config.toml
norm_eps = 1e-05
attn_scale = 0.149
init_std_down = 0.0
weight_decay = 0.07
lr_head = 0.00571
decay_fraction = 0.568
MLP neurons of a small language model. Each row is named by its layer, matrix (up: input weights; down: output weights) and neuron, and shows model dimensions 112-175. Each number is 200 + 40 x the weight over its row's rms, rounded and kept within 0 to 999.
After each neuron's rows, "fires after" lists the tokens most often just before its 100 highest values on Wikipedia text that the model never trained on.

L2.up581,205,171,160,263,246,226,262,200,226,263,147,253,214,201,262,237,172,146,138,166,167,185,229,126,266,191,158,166,240,214,241,209,224,257,136,195,174,149,241,223,243,237,226,186,178,155,164,190,153,199,169,198,166,258,317,248,200,258,211,173,168,142,149,118
L2.down581,259,261,280,172,220,199,112,267,169,211,172,236,198,220,207,162,194,203,212,166,251,224,164,210,233,174,107,266,146,122,191,178,173,209,230,189,171,197,175,150,229,276,261,208,168,153,269,240,177,205,168,215,290,160,177,202,263,185,176,289,202,239,205,127
fires after: ".", ".\n\n", ",", ".\n"

L5.up266,232,169,197,283,257,237,199,192,228,186,201,215,212,244,180,209,290,224,210,210,141,231,212,282,220,192,169,183,201,253,262,175,233,150,149,153,200,222,194,253,202,164,197,164,170,210,135,151,190,191,234,154,203,220,197,236,179,250,223,172,185,273,235,206
L5.down266,255,203,201,160,229,321,129,208,185,254,284,204,141,171,192,276,223,231,175,166,212,201,211,200,160,158,160,211,185,240,207,163,221,252,191,159,236,149,221,206,180,262,184,174,107,188,144,202,235,227,202,220,128,252,190,199,227,178,251,301,185,150,219,230
fires after: " ", " t"

L5.up200,207,184,214,307,180,296,180,228,273,170,149,130,241,174,166,235,134,257,177,169,255,179,170,152,244,214,179,201,202,241,183,205,203,145,158,199,247,228,129,218,207,198,235,202,180,198,190,141,170,286,131,157,186,222,225,165,181,236,173,222,131,148,193,210
L5.down200,175,180,211,146,237,209,211,189,254,193,192,178,142,178,169,144,219,203,176,190,234,168,154,177,248,183,171,226,196,214,203,187,246,265,239,160,204,144,201,201,188,125,239,202,207,138,215,263,223,216,179,185,217,255,221,249,186,187,234,228,182,204,178,212
fires after: ".\n\n", ".", ",", " Hans", " he"

L2.up802,161,175,174,279,241,212,127,148,257,154,187,205,225,264,122,229,230,161,248,248,224,233,199,193,287,205,137,148,246,201,201,180,225,200,158,136,216,162,158,223,253,181,138,145,248,237,209,227,187,196,170,249,183,253,194,189,178,190,173,229,197,182,233,165
L2.down802,220,223,157,183,104,172,221,244,156,198,163,216,221,221,288,260,151,189,267,191,198,148,92,242,176,191,245,155,87,230,173,225,263,226,202,198,237,233,229,242,156,158,209,140,191,135,174,216,303,153,183,235,133,229,250,249,226,123,182,150,190,211,222,202
fires after: " ", " a", "+"

L2.up379,196,169,90,228,191,165,180,198,204,172,169,248,255,168,218,254,200,131,167,208,206,220,240,194,206,257,241,206,165,299,162,266,204,227,168,158,198,206,265,133,143,145,224,147,188,242,263,253,224,144,175,179,149,219,217,239,227,345,215,206,224,214,206,223
L2.down379,191,161,196,182,196,224,197,162,121,271,85,222,169,254,189,260,232,216,181,202,193,249,231,208,196,190,271,178,238,219,211,207,251,194,222,223,165,186,187,192,168,187,200,181,144,174,219,88,222,177,218,239,183,178,134,141,201,270,209,192,153,204,193,248
fires after: " f", " b", " l", " F", " P"

L5.up347,232,120,208,141,186,189,191,189,211,160,141,255,229,283,205,182,243,111,275,266,245,161,153,201,150,204,170,202,209,204,254,187,194,183,220,159,200,204,265,237,154,191,186,158,136,166,218,193,233,198,215,226,237,245,200,154,214,162,144,210,164,156,210,114
L5.down347,242,249,132,230,175,165,192,245,182,170,175,207,207,232,282,220,214,161,196,211,220,100,145,242,113,198,187,217,204,226,208,166,200,156,239,247,155,140,148,200,172,169,213,234,194,177,248,151,210,147,149,164,223,213,120,259,241,112,263,194,188,214,212,114
fires after: " ", "–", " |", " He", " and", " ("

L5.up850,132,196,205,245,192,227,104,131,196,186,213,269,192,211,176,230,236,194,212,243,210,199,183,204,119,189,165,182,141,162,214,169,133,174,221,145,196,225,192,251,183,197,117,201,230,229,200,190,214,118,196,139,246,168,191,168,177,85,212,235,224,224,266,199
L5.down850,158,218,192,253,167,237,208,175,167,216,181,136,142,209,221,248,228,147,195,174,242,187,214,209,186,200,146,194,158,225,289,190,167,197,153,127,172,247,215,191,109,175,132,267,169,176,137,197,223,145,212,212,168,204,173,196,141,203,140,240,150,214,206,211
fires after: "20", "19", "94", " ", "07"

L2.up516,181,272,241,249,344,138,185,222,281,228,249,240,261,155,237,210,200,174,204,215,197,227,256,213,246,171,247,163,165,230,162,151,233,222,262,179,206,172,244,154,146,193,144,218,192,184,191,181,177,223,225,93,233,170,273,207,192,236,200,256,188,216,184,198
L2.down516,195,174,195,164,189,149,160,209,225,107,183,177,277,189,164,306,160,268,177,138,202,289,187,236,218,184,187,141,178,151,163,222,213,151,176,164,227,178,170,225,145,201,144,194,142,137,220,140,305,119,203,123,232,213,233,196,182,232,235,149,230,181,205,272
fires after: " P", " M", " R", " V", " l", " L"

L2.up154,165,223,238,254,227,213,191,151,264,177,191,110,251,167,184,243,209,204,219,190,228,181,166,256,253,210,172,187,178,134,128,173,178,228,225,187,170,188,234,188,174,156,203,209,163,264,247,160,184,217,201,149,139,205,227,184,245,176,161,273,148,193,185,218
L2.down154,241,197,189,194,143,218,229,208,161,227,199,195,154,200,206,256,249,270,185,197,200,236,221,171,164,270,198,173,206,198,153,216,181,221,245,253,218,208,196,174,160,171,238,203,203,203,241,151,214,208,216,229,258,195,155,273,180,197,189,249,208,128,213,139
fires after: " P", " G", " V", " g", "g"

L5.up755,260,241,180,234,229,206,200,226,266,186,181,185,224,141,216,172,212,223,232,164,266,200,306,210,178,179,171,201,256,248,251,120,209,156,190,258,168,202,254,139,214,102,153,195,157,207,223,220,143,171,221,220,211,252,213,210,230,211,149,140,235,151,200,181
L5.down755,148,163,238,250,189,178,194,234,262,186,166,128,217,181,230,183,233,281,162,261,219,189,180,218,241,164,170,266,168,168,189,282,213,154,209,215,154,194,200,204,129,194,157,234,247,189,221,230,194,238,207,158,202,218,161,208,187,200,211,217,209,192,173,221
fires after: " P", " p", " T", " L", "-p", "st"